config = dict(
    head_dim=64,
    attn_scale=0.125,
    init_std_qkv=0.0312,
    init_std_up=0.0312,
    optimizer='adamw',
    warmup_steps=237,
)
MLP neurons of a small language model. Each row is named by its layer, matrix (up: input weights; down: output weights) and neuron, and shows model dimensions 0-127. Each number is 128 + 32 x the weight over its row's rms, rounded and kept within 0 to 255. Numbers have three digits each.
A block is one neuron, or neurons of one layer that tend to fire together. After each block is what it responds to, as a language model described it from the Wikipedia text at the highest values.

L2.up996:172118150097182112074194125158154142176164113098162169110153100145150107137148126130098154154136108180073119126107164073149167178128068155104083106144088119140149084151122222126091032151084124168163194146157137132095104138122155144082155152146138124131124153146114195167110137125128212138128138106132116105135151126120143126098166136111151102191072107142132123106120000045119150108126
L2.down996:090152097156129220169109129100124140075089098108096132222116161096150176089122136144075116180114174146137192147115092159130126095116108146124147161152130120152143150103175092177141169118138117081144126166101081180166172131092090097245167066127178146122114079145113081152166122084087092140112075126120091124094130107123139166173105113140147195137162086133101162100130139132120101195110
Description: Coordinates and table fragments. Fires on compass letters after degree-minute-second coordinates (51″N, 00″E), on commas in tennis scores and table cells, and on garbled-character gaps; weaker hits on ordinary prose commas and prepositions are diffuse.

L5.up171:128157158144177125147153146101127182137131157133132109146155146152096119127136088158115130115160116140091119132122173122175100144154144139138110127109147133124102099126147108088095091114164149197162159123138156106219056064081144108181165207131160126096052118092083176108089105116183177150148207144115098096190178130103062153143117158092096161084160106148120132111126108100107081113155
L5.down171:172114139135105076158120130155092099138124097085157162156063158111178132149154093152114061129138113119187127164183146126122156145094128147127129163165120052123191103195162180147134116181100133159074131144095160128078152095059096146163111178179162103141120119118124170093159170061097135113144173113168148157084163109110078112156173123100165119097085146122127160145213140091143138127137
L5.up374:137116157154100164170143123075142166136088104144111137178151132105053126109131087199118119146173112154067116130092201114146127177110146152145156112111098076112156081120084131130084111094121150206143146153165101089170101101153138116108199130135132144139131120151154104103125132109146175151156198092151123110153131199092046153124110156075088159120127144156119111145109123109082163129119
L5.down374:117124133137107107142150169071075101148101123120145072103144122109122163083136104121118118149105124076123144110144154114104123148159161114186068140121081100104133151100109164110086135151129142143103162163132103124104074138150119132138135107144112158161140071142120086150136076091128175152144142126175158142167150186083082140139144143091218161054119128168155199158162128134170092125057
L5.up706:139164134177150092155098109056119132075152153125123125255138120171111116076117115139120107133171102116122152166127092125159098178134092154113135138083126041193125145145142147153138119126130174216126133133135176098166122053130136071116178122102184113133141105138136139107090113102156157162119162108119102112154135165117098136165186165120092187140149153125113134103083100114168127114168
L5.down706:124141154139141132156136141119071134135112103098171092179130108079093173122109168107118119180147153169189133103156097132104041143077103165146120159140091059141128128153171113101115110202126156173124120157107092128093045064090121128145165135086139114163110113121086151124135077145133093065130110165144130158112162125092117144119177142071154219165076146128175138176173137105170151134144
L5.up887:129128201186104119170158119068188156133047113112182096224157082130092112130144122175135111132147151126087155166168087112134116157120101127100111124123119089160182146161104115126106142142101147168207146155107136077115125082152150131109177136145083157117118109147191091140127115081202138153190211118148135097102142169079133117135129141096145196160186149140136119113115132104121148201115
L5.down887:073074156116160131116099107120107070185140101110177054108114155128128225126155135119125130135138102131103075132169174130134102148093122154146116180118146093130159115130137135144086089185114071170084119120171121114063080168122108093101113168107161093112063091112132146156138132087174156107100110161170141128122199242079138136102205102131121154090085141090122144160180140118163092100063
Description: Numeric data continuations. Digits and degree signs in decimal geographic coordinates (50.5282°N), plus en dashes in year ranges or scores (1989–2009, 22–5) and percent signs in tables.

L3.up61:156107141169195096142150105118127167112119123133106133133156084122148117102072096144108112094167135110088131145100110116116170114186130205135086148107129121118078122165101155145108100092100116190124122130118171101153149155160116090085152165125175095145130095142144161110153112133190150167092152128131165120140178138117098095163185116115130102172149194151105116119088131111114145113156
L3.down61:118165154109101177145126165132128100095166136172175088161146076146081188094114129150102112069133127139091111124137136143136070170127127144111112204151150110163141134138108081148095151125131138096161122085134135156093125084041126109161131051152145102151111130094105134156177181120165142104110168142160151167121134074137091147080194134121101117169120104121099168099146165136147130162120
L3.up81:139096103138160112104100146104099184075146143135078133143121138099142196125108078086131125118159062117142118151152149133100082144096119154150128107143129112094096127131151133121152118111150177221085135147158123164127134147145130150103122200166116150111093096103042176131116148043125188133116135139151140120164078141082112095201174131000156136097105156123093141102130116118127129102131
L3.down81:159154159141063176129126132142091154151104135100102095123081174110153144177127125150130143139170115207125146070099124111117148081140108107105155098142127122123108211105076110096080150164126115094085104147080116080166101110105134166134135110050103136119112170120132103143096127097105111152139120178061043154080152152153080116173158154123150078153138112200162137130170128145160152162149
L3.up491:152128094137160121136172158104068178178162157131130111198173115115068081097100108127110134129163110120152152091074160146126142112148062125128121123164113141082117117126161181119103113110112202209142148096094088164160035127139145119106171128155155111114109127144120139106111180139207208112201170143114153115097112138101101116118180128102085109154150160156074131127111109065075099105166
L3.down491:092159069117143150105116141120127177120104114090202031126129172147121169131082124099117111174127081144160143217115082163187091143207202188113171141171124087119089109161137085173129122119141116168161120110052136119158100119142125090139135093152166093144175055118098106165128151157150085084082168150114152152111153067079138142129112180200126100123181160130068132090166131132096098143140
L3.up796:174113195106174118181129178115166129149099135115151142151151127118129117131094118121020079118155123147125117096138128186148134137147138165132136111145111108152183112160119179102080146142030145179137062124101151177069111133093161133128161175152153130124148143118138145078114134144185149093142151106126117097123150164110132126137170124115118117128120159109110160133113131071158143129139
L3.down796:122152091142067152083118096105108118065130115137111079121132148098079148132110149114104144152088139137122131146120111086104173063087140089138071143162152130138119200119138045169120097132189176081123164133148067129171139179095112071145114038105177142136150135140152142173111182095097099151118092129113125132130103095128108171103050148165128170118157119166128182105132111154111166160104
Description: Coordinates and word completions. Longitude parts of geographic coordinates, such as E after a degree sign or the gap before seconds, plus word-ending pieces like cent-ral and Cated-ral.

L2.up554:076122158118095099131106112122147097125085113101156112152107166137057095140085124114157157131155103164103144184094173091109161072138093094104153139144114175190121169120116128127138100156160153204197145153126094114141079081127136118072141116136188112118168138126198157173128129067114151166138111103092100120146114110096149143133149168157128099140141175182109115153117138131124080158132
L2.down554:090084124108121195157193130185135081121102100153158126205145121124109103173037099103104144121109122127140099110149113130129092063155122105086107174166108105095109157175122121119142140149137136209112134134120138111108135103145156158107111167091089095158159143107134093073111101141129100113197163180146071120093130135085116142152157166091120132143109155099113158181110120136089166118105
Description: Joining punctuation marks. Punctuation that joins or opens items, chiefly hyphens and slashes inside compounds and units (high-explosive, people/sq mi, and/or), plus "===" heading markers and line-initial list dashes.

L3.up391:095149131040177140086129152102164093146116134013121120105146159095098098120175152116126126136107108188081144120080110126133111165150143143192177055083116183088150093036144131131153116149110129118174114125142109160109106124091121173126199131136098160093138123206142123081128130200166126184160121087139196137100089120157162097095126144129121104100133150099162130154123119111079103114169
L3.down391:127141151121122128182114122106139155172161170143113159158150202166123110120075152119109112083098103079128083157135125110126139170119129105142105124119123129142154133169157136059080110107122141121086140096107091133151135140121130141157146093138117145132157114143108165116124115160151122139132132102098120129136181056019122091100096124139117107194152138115166163157122112124140100120120
L3.up622:132111134140167130079140179135139090144126108103160133103112155077111164147165125111152160163111093150100192139141134109183161132191129123145104135126080143102093119101095163109146146147127131100185134073228108161105177122156119103141174124093103154077075090174143117127107159180145160146176160093162177095135132149141142154147095160105116122098097139162160159146105090137079101123130
L3.down622:110067140191142122156110071109103192132114167109099129148105114166140173080141134143117176140132138087134180129131152108090115160146082150163132151151144155082158152134127119119151118171142125166088144156137121082143117114147107110146104088168127136074178153057172142140138072082090131107142103134145058104099117145093117135104171111098202211137092190118124136091139110134128112148072
L3.up911:133155192082167126099161201152159110147108118123176139107146132144169071138155145137119084119153148140115128073138098161146190145176148168152162117118103147155203198065149165121101146094100122115135129088147125129109129127177189108134134147089111165140111102167099129116104117136113138137147148106099139074195109097150117108117131141101095162120097077155178099160139095109200142168200
L3.down911:165111164126114102079093151175120196116122130106091123085123146086189094109130194169128103143112161116057086138125133097149115142179156045138099158106148148100133131128109124161126146088126106087104123100168094182076078145171101161158131154171139160139121101158181134147145092150106130142140076103138094098163093089163148109129158156121097037085077085124102098136082122112195192226086
L3.up1008:133121131085110102086147186103128158105134117128147112149088114136151162166162161147120120170155108115157132155131160133167111141119204132154100092111083081128135087091115173081164109075128117175102147103255104141112144153151169097113207151121090121148120127121129128111106107091161140094121165137110157126224130169106140086158143137077066111112139156203163166112151114093088127149139
L3.down1008:117134081075136055111104149152173077122178075168149097058101148131166137135152142095133091122126085140164091135139064112191075171145131181161089183124179140163145091104096151145158157079135068105119098105140121131123195128054138072129118115174121134108111112202079083146117150088114109123097128099086121148093163145107124196093091162141179145124108136114188171130113133123137190189167
Description: Table cells, word fragments. Mostly tokens opening a cell in pipe-delimited wiki tables or lists, such as Ind, 7, 0 and %; also mid-word pieces such as ition, pe and pp.

L5.up249:104106122144150111147150190085102131135078077111122144139120074122127158144179115079148174143132158175057148167153151111128191179130072126087115093111098180144125129106043144107123134068133147083192149174109144141107122126180170125129111185157134149074161164174062104106120142044142136125175174090127087039189079141146184144093132116113070138090140144176144139148132120113170108182165
L5.down249:140150102150150080175147134134104175126147106166131181165091118180159148081127196161121149081136145115167118144087113131116149148134157137183067165130110114054137151178137158091088085210140123118086102129181127097163100092104192110098146140115119153101136124105120178145067135154135174118141138190106137119122154101130137106175113114175152115106128078134133170116121132120134092098134
L5.up661:165149146104123122139136168102145093115129120118166151065126164121076171181195155144112165165131139174092153123146140137158197164178147111152145139131138158135123090087052129119098153163124111123116102159120096149085156130092205109179159133148132114097139149152136070152117105164189153068131144081045182092161126112169118178094143109148128062175147083153129117117171113096110093181096
L5.down661:154168130145137145127136135196091113103149139128108119158075131145139125114034146146135175080169151081104125146111091123135124106140111102159121118191103158164127123131125106106056123136160176060167107114128090116150121148145187179188185088130129139179100178089078094093066135163152196136152155143137123133148102166103099126147176099116135148100095156108128144133098102137139152169149
L5.up759:146099109122117133135048125105088138159110138138128209114114129117089101146151118128116127148198094178158122146045152112178131136105134092120165121151147157142112152147084164095116135138087105162203112239160070158120108115112178100131133155116122205102119159199121116161087171148173192180121128108151192115177120118108116136158124124045102138111084199140127166114071120103082158126142
L5.down759:131111176135147129128166099117152124105112117110187137138181101108201109103119127176101122119140077129126079117140158139141106104141152106141130084101050120115117119117102150157084181114131151127086133124113169124168097117182136090108094179107142089146184126115124160092090133145132169096068091146104046124178164114158133135102148139174128079092112126136103103165121125115187182129072
L5.up823:137150150165087052091113162089125169158117142114160143101080127147096183130216139179145169195171092168128136142172194103143113200186131112116088138144122174151142112117125118106092119129116137138152159131101148154113087130085139152164104142152114154094083143161164129149092101075143129132163161103153131106127071174180079164152123136127105119249051202164139133132104131116153106131122
L5.down823:120080128132128117135069164103136170133136087114081108066058116140089125089148116118140118090060090099197077121136135099112150127072096119107123106127150147151139093148130146093132159166117104116159147133079117114145124148059140135073082194142128140125143088155119138162110133145145138126099122122093095132140165119131172222156098110098090150102109051090144164188136142149161069129178
Description: Line-start list and heading markers. Markup symbols that open a new line, such as list dashes, heading equals signs (=, ==, ===) and table pipes, in Wikipedia lists, infoboxes and section headings.

L5.up197:117078135085143098131097136123176147140126154110094164099091114110109130118161140135115142153078174094154186056141187097106152169148146160136118102133121122065144135103097193035188135110127097126116117156189110129092146145126120158161111152048116176086093092126123085122154150138088118134127178102128195138142155178106157117147121173083054111141097156151172132140094111135100117111133
L5.down197:130192124158142100107181154144051069129048119108097125107134122134199088127129133098130123093163146156077176113077119143165096096121110139136121110129129140127098136153108103157082167118129154132088124138132133074134150187091125091136141110127131119136196159100086114117126085152186134092106114109054092122161090127165153150174135207219128146142167043092143124159149116156145162061137
L5.up521:146075104108169089155169191124083141130051130071089185196144147141138168114189116156143115113130143164082198117106094134130132120172127139178066098119126154114124160068154148088136121099147075103158101140159153146167130097139135130130118224066111166135161126167129117123133108159156116159124101172055117089057130095128155194175094141176108137171138096103246104158168126122121128148173
L5.down521:176123163110138163101106116124148088166050131125178119165095114126130125104140092086107120098122144130111086130084125137145185128077122173091139122122192115140176205107174139119169141140152128163105099159152082153131113153131135131109119109140149077129115141156116118094111063077093097146132092097154088134168160120121073106089128071084134125168146146104121180179174118118171060107157
L5.up589:130117136070129098088146152110143126083136058121150158146120146170082200174186129109148091154175140139106138146168140162159161150153148161087146065130134151136114123058131143117080106123118143104148128149154102149113110113112144096123175199077117185098113147144131076173119140056166170137087117142085167156122157159122174153117165134102118139144167082170129130128125131133099140166141
L5.down589:149191135125107102124124143155106101106143172162149119194117170155074138154144160173147186107153129076099177110148136099128131085199100157108158135101152084161064188108110111064103175106149136157090124155120078132128089154096088134145140092168074148072137130173102115156143067107158181156092066086144161108184111082209089056147193106072172108075149105081185060107144123143090126144145
L5.up859:113182096102177054153117173174075128099112108110075223098152142185127095146177147111131173135112151082128141086175125119122158156128165123106109133127116150122142155105212143118103097148149121098118129139150163154121119088169115151158153184055146183078184100144131084150137158129111111140071072141076167150102104135161158119144095119112074098105159079136146116204120116148116132179113
L5.down859:101103136152102129121136117105117099133060150113077101196114194132141127108200095085127113115110102142119105119082128117132166090144082154158098134155171144161087141168167089084086134102124190071065119129132146089147124124111131185136138113120121150113170147057096087140123063136202122120093149125047103130140102112143150111135057172173120141201105057101197145164204119143136092102183
Description: Table header cells. Pipes and the first letter of column-header words in Wikipedia markdown tables and section headings, such as Player, Team, Votes, Regular season.

L5.up232:160139147121168130154112118093184176110098114085091188121097189097100183117129127158094123140126138163141089145146126105111130128143161134170139157161129207153128141147131112086120073110116104112125129153172127098142100115177155203179103117154085139061124173144161136108104105103190140137061157090135107136089123176132138121188129142146093095133091128194097125173188114110105001121110
L5.down232:177101132115096125178099113173195147123126096082127115150115160147123102105107106135152165122101101108152167179093129165092154110109059156093137147179100108165157144174218136151099146135093111181074090120088180168179079209177103143099077137148139112134121044134096105122122119129151137113094171158134127135112156085155083081167154152151110139167101128070065153178119124107097097096082
L5.up452:171137195060122138098112125121153124126089094101102179109093139099109164183185117155125169114105131183163148151058179093098156171146094079184131085133143154170149104107132135107156098136097129145104139159186125154154095151178127153175085145160131132112162175171146150102110140159130127148126189052163112108133123171143159121109101151127162139168112101177209157177161112106098080156118
L5.down452:094184164117094147171150126137165098104127080127148096116139090103074101107139127144124140072132121167100133121104093166111109116084085169146103109116099032153131130123150130105123089103101188124131148099084130156074113128197060176133138147158106153145102124089147095138146134110151170173133169130097119174109143099117164092190104149198130173083132196098173132209156142124117138113133
L5.up725:165124181112040109111153162046111129118133159131148166109116137068145097155150178094155114161212194180179121110058158106165180138136154091171135073153104145140136103095121143119176103135119168094089132157115124104109172075195103094154134174144083072118119197151132105053111135144102106108129215098098125102122028193106159150145142133141115133112155054123161137142154094133110160201108
L5.down725:134095128133168131055116123125082175194096179107165069108168129064095103116092148104113139118143130172158191075142067143193118130144122126140115180131068097078172143122192158138143155134148080159184130065153115166107115175097106126164202181139086137126191139106151103134098118119172157149068144120098118111131200130182085094127123106162104088094117142116114154138076108135155127104179
L5.up842:212070185064130098128113162103131183141095174069129136153116214139157166127185103170116134101117141165152190163077152114121134154140146131174173117082125106127162098086142089150142090084102142118146100120117114182143071078121121105109128134136136128085127159161111176119112174197162128109097146101154125132079124142101145087036104105101158148171160106118145140139171118111118118101106
L5.down842:060125143152140103144183150187125112155122104130149147108154093090122205091034158120128127087110138122215101150091123132104109127117104184053139105153190107137128116141086149179172068102124168169116090139114125145117133154114055196083094132151113113142084100084132115186163159137073143139096147232152119114097079084166130096158140133101165141140162214151140142105151117109168152151167
Description: Mid-word en fragment. Short vowel-plus-consonant word pieces, mostly en right after a capital initial, as in Denmark, Venezuela, Henry; also ed, an, ent.

L3.up233:129098150083124106142112162129145199155143152114109169186145099142129171143146117138129193166142192215093196086169218123071120151170134179116173103124120108121130107067128138113134111083092150115117100154117090116127147169164126147156099178095148149137079208127109146154107126091147178050134139123116155119098151187173133108123126109105145103120099112153167157144164105082085153118128
L3.down233:137147167133101135170113081115141120126147208114127082138139079179137162112131137066147161107077132122164155099128106142094146110086124154083138071141104100140152134150147143158119130117126093145087133169038076154110107202075089139091139173144192158112142120139149172159081105112152153122142155162145109176096153090105103112153085141146146137076097086126115201110150127104134200137135
L3.up328:144140123137166118136192166137056143160091026103112208144188137115125135172095104138111125125132128129093127149187179166180142118128138124126147122135067123164106159088138189120112132138124109139123115140125119078169152114106106089138125219125133139138144179135092123146127095077148148114142143041147112106191153130127143096160110165080101141189170098140110132057177129139124111115136
L3.down328:134064152136102116170101127145145114113120189162163108127173151124155149076132141129099141169206092097102112116163131130032114114128215157135160128110131098126127171071091131142113156074120114144099107140157125080126098104117161078133157116087108068066118142177212156145089054148108087199196164168148227160139117127124129143109122119137183133092123095120094131129134119144024114146053
L3.up630:163096112112150106125138125143094124129078132090112145146173112154091166141130062147117160106175121121096149101100140124144163126156141173110109133149087148046153118142115137109085141157128128139114147121159135131175176137225175090094138225096110190141130185130129100189082210133162149124142144076157145083096121096110121102117111112139081124149133150098100130136164111101118134127090
L3.down630:159163115113145156172140128158159152182176132132126139115131132136071185184081201144105149164127133079119103110060164145119188141095105136138130107116087136113130088126179137102165127140035079106086128147135059108140219142101180147129120099158122150164165152154093064141145123130205140128101170095108085130143113116128156147136178114134091160112114190131102141129087146109140150104139
L3.up843:141088202088174079160115184129150159121111121116072163162130111160123187173151095182117063143122148137134152204181164140144174148127110096118161135150082135158171114103117113103106137079121113162099119115178092107216099093205129105124104166137131124147149179144079113116089111061139153100135143089137097110164125150139166112165158139122121138167116144163104168150139134048098106120132
L3.down843:121169133148184122154140142138170051195165157113152089145088084116164111126044208155128128110110113135155175114089151142130167135097118074088153137132142124142097129155172144184109113116089099109139123109120121080145134183121103096105106132145065105130164108130112119186146112156144119141055086141159151172101111078128141080164142186107082059161117156133100184094117135114108096137142
Description: Mid-word subword pieces. Middle word-piece tokens that continue or start a word split into fragments, e.g. se|ason, b|orn, G|en|era, im|portant, op|en|ed.

L5.up253:141123155094134157089117139132190114137100122130092125112163160106076156136165083109103057153154108171089156152140113117113149079163124133143184073160145192107127117106144143115151126137092095124126096150155168126173147093153162150125188234102179134074157151164180116179116152092163146173100146126069180122108093154174218148118087157088101109143120109183131091096143116119118131115152
L5.down253:119155136099107132176103147165153150160184184147145177145187156122161101170191095109091123122130077093092058168172155133136144130156089138103092123123099111157171065115175138107207128112116160165136091120134175132094177110151177110113108108178078145107092119158134155103137131176126137118183117119195187136094115148131096083131173062070172068094105130128101037159109134094048144142097
L5.up292:145074146057105121062119200148140131149078143118128167129143166045101152081197108143152132153133068168102185101131137117108149138165097113195181107115130162169171096070132150141157091118126129131133093157166175139174085095138149090141153225132091086110111126136164101123137153132162114156112136115111160105120120131186153159078133165096139169119157136157188125162151107107099140156153
L5.down292:111119109155135124113143160131135122180113180091153153097108090101155155186154071143134101128067199111209053189157106128117203155140073062151135093208058162183118126116138094139121175132134138112219093145112126096126130098165123161194074083104157126116119134143085173125083148184103143149162131101156156118144070114135090150139122116078160095139179092125130175163109104120052115178126
L5.up389:162163166132143093131085101079212114117084126118157103135158176133112160110181128172134115167181079140098159138148125141175155111162162168088173134115116144175148109067160138124119117104081097115150103119106146101144114101176186081094164174101135114112115123149157124135132136081181114157103182144119097139212115155157139160095120172203144079148133114169117118057136107132200125166159
L5.down389:118124146120115090160127101095131156120122164123138176155141155103106161106086053063112135087145110184163075140143185198163091129109125220173136123098088046131199140189091131092085128186141092139154146091155192109139150123130157140067101168115059129163120158117133107118080108107151138095133183051154126161121151171102089103110090151117106082136093146097152136135081151106092158093075
L5.up598:162117096094162160081167165135170132137069104123102111110144173105162117146181072168132059101113086161072128142041080120121145137140109089140171051143146149126132082089150132083197101152131101130158126143178131170199123090096155176120189163106134103049144107177179145106110200150129141175142150136096176161086111156156170131123092133119106170154113144135129125160142105140103105066163
L5.down598:080129126140098137156099143103145151122180220130116177111146089104136111136138094135111104090089137123121058189086133105135129201186109101149101128083108108130131089097140141156232133139094149158104134137120122169128180109142131157148077078157159096085132119183136152120115160219101168131195188127144120134089150139102125138121178103052137084109124144179096086158055123110038153139121
Description: Table cell separators. The space or pipe that opens a cell in Wikipedia wiki-tables, mostly after empty cells and just before a number, as in "| Total votes | |" or "| Turnout | | 4,429".

L2.up746:111112120111123028136105165076139165103187157102141096167046106163128190165114090115143104162174105097147132126127192108145122138164131097090190134172103116159124090130109115105110108136137171159120126163170113142178122059121165167123118170121130180116127101133103130124094134099140160065161149144145143046128074164108096114107089175122172132115177132121132176121156120088103120172120
L2.down746:134156175120114126177096113103100091160121149121103110180149147086113146141140169170118119114195095123127129140069154161104147142155221126121138137132123125200142069115133152128118136113109097078173129129144129170185107132088093057202152151079095124064101123148142165137138126191115165103108140146187109128140157056143109157153056119105134144046173139142127073117159131113140118115120
Description: Mid-word "en" and colons. Fires on the word-piece "en" inside words (between, genus, open, Copenhagen, broken) and on colons after list labels or years (Genus:, 1962:, Note:).

L3.up57:149120122098150138169116121094157138069081110132103127155156096099069132140164197149152096133169107163092138147088126092097130087104146125162176113071133138200143103045149107126142115115093133112125112181131152088178137090132162127123175134122190112136103124127152146125147122100109124209131148127098095135119083172193133099133111183123132197123114124184105083101148106129125201118134
L3.down57:115077126150141134127145115158103117136116119123121109139255095151067109132109138103127117092149035112011142122166116146110118044124134185101100104114133104149139139134143104113141133066128130133095118165140201144154112128114166162115143131118146127131180107173096105128157130094140114114106106135158112170087129142121085154133138039156118129115119209129101000173161117142170097096111
L3.up121:145114124131138110129135178120130099126123123089128128180118108056120177078187133151102172130151107246104158118132130138102134142152084137130164119123151108104163125114113166105084091150109206107132130207172134103116062112106136137152094147033124195089141132131141122201124113117108135122186073121091182118164125126177133125128084135090112102092087049146163133161156091106151116188154
L3.down121:185145162160135133173129126159116105083119107154127134182136102103122139066148126139008102095159088146128090149140164085078072186106118131129131125076128129133117177111070159157122142153107107127133135152107185108127120119097185085130175134160153118142106163130098116096107142147126171132090135155165100077131141170132105141124106128136117156137100079133163155148125128071123187084123
L3.up236:157121101129188114070177159110165141123123134026161144138117119126170127102143126142117136125135146209145177115060143135170158159160164158154142126126099094131167138132120200137136100105108219126145118162151162145110098051105130166074127144094138177043108121172109195185140190178129167163111095056134136109136097091111166119164134141103145105111137138166186151107123038085077115136118
L3.down236:120163140163138148149098096130087063105135098114077160121127083122155162122134137156000110132091145130154112089157104146093056139064095131144154129118144089115161133107107152097107178125094150144146167112101153186141145110099119185138159121155191132105048111103074103141235137170107108128139117185136153140202095107080170165137124112133128155127101169175135173131134119086132096121132
L3.up729:166131123106205145146183156165133095118073138094186171142173122169146091104156148109106196106153117188076158114150100094157148143116132107124106102088129133090126158137093172134091146130084106086198098164142132076128157114122122098091125110133174211060107121153120210163148138146135240104114107061147155094162122117101105109165145119124138120115114135190097106180085061095093153112095
L3.down729:112104127163135149156119111112131124105148099102115101138099068143134166114085107170000068140139135128154080140118125151117097105085171129183129101135087103166149163129097148089091154085108205169159141134087131138155133108086175153170132089158171112162118085143102159160198153123104154171132124172095148116126112087107177154112129115143115225121146136175146199066186132108178093118131
Description: Table cell spacing. Blank-space and cell-boundary tokens in pipe-delimited tables and statistics output, mostly empty cells after a "|", plus capital letters that begin names in lists.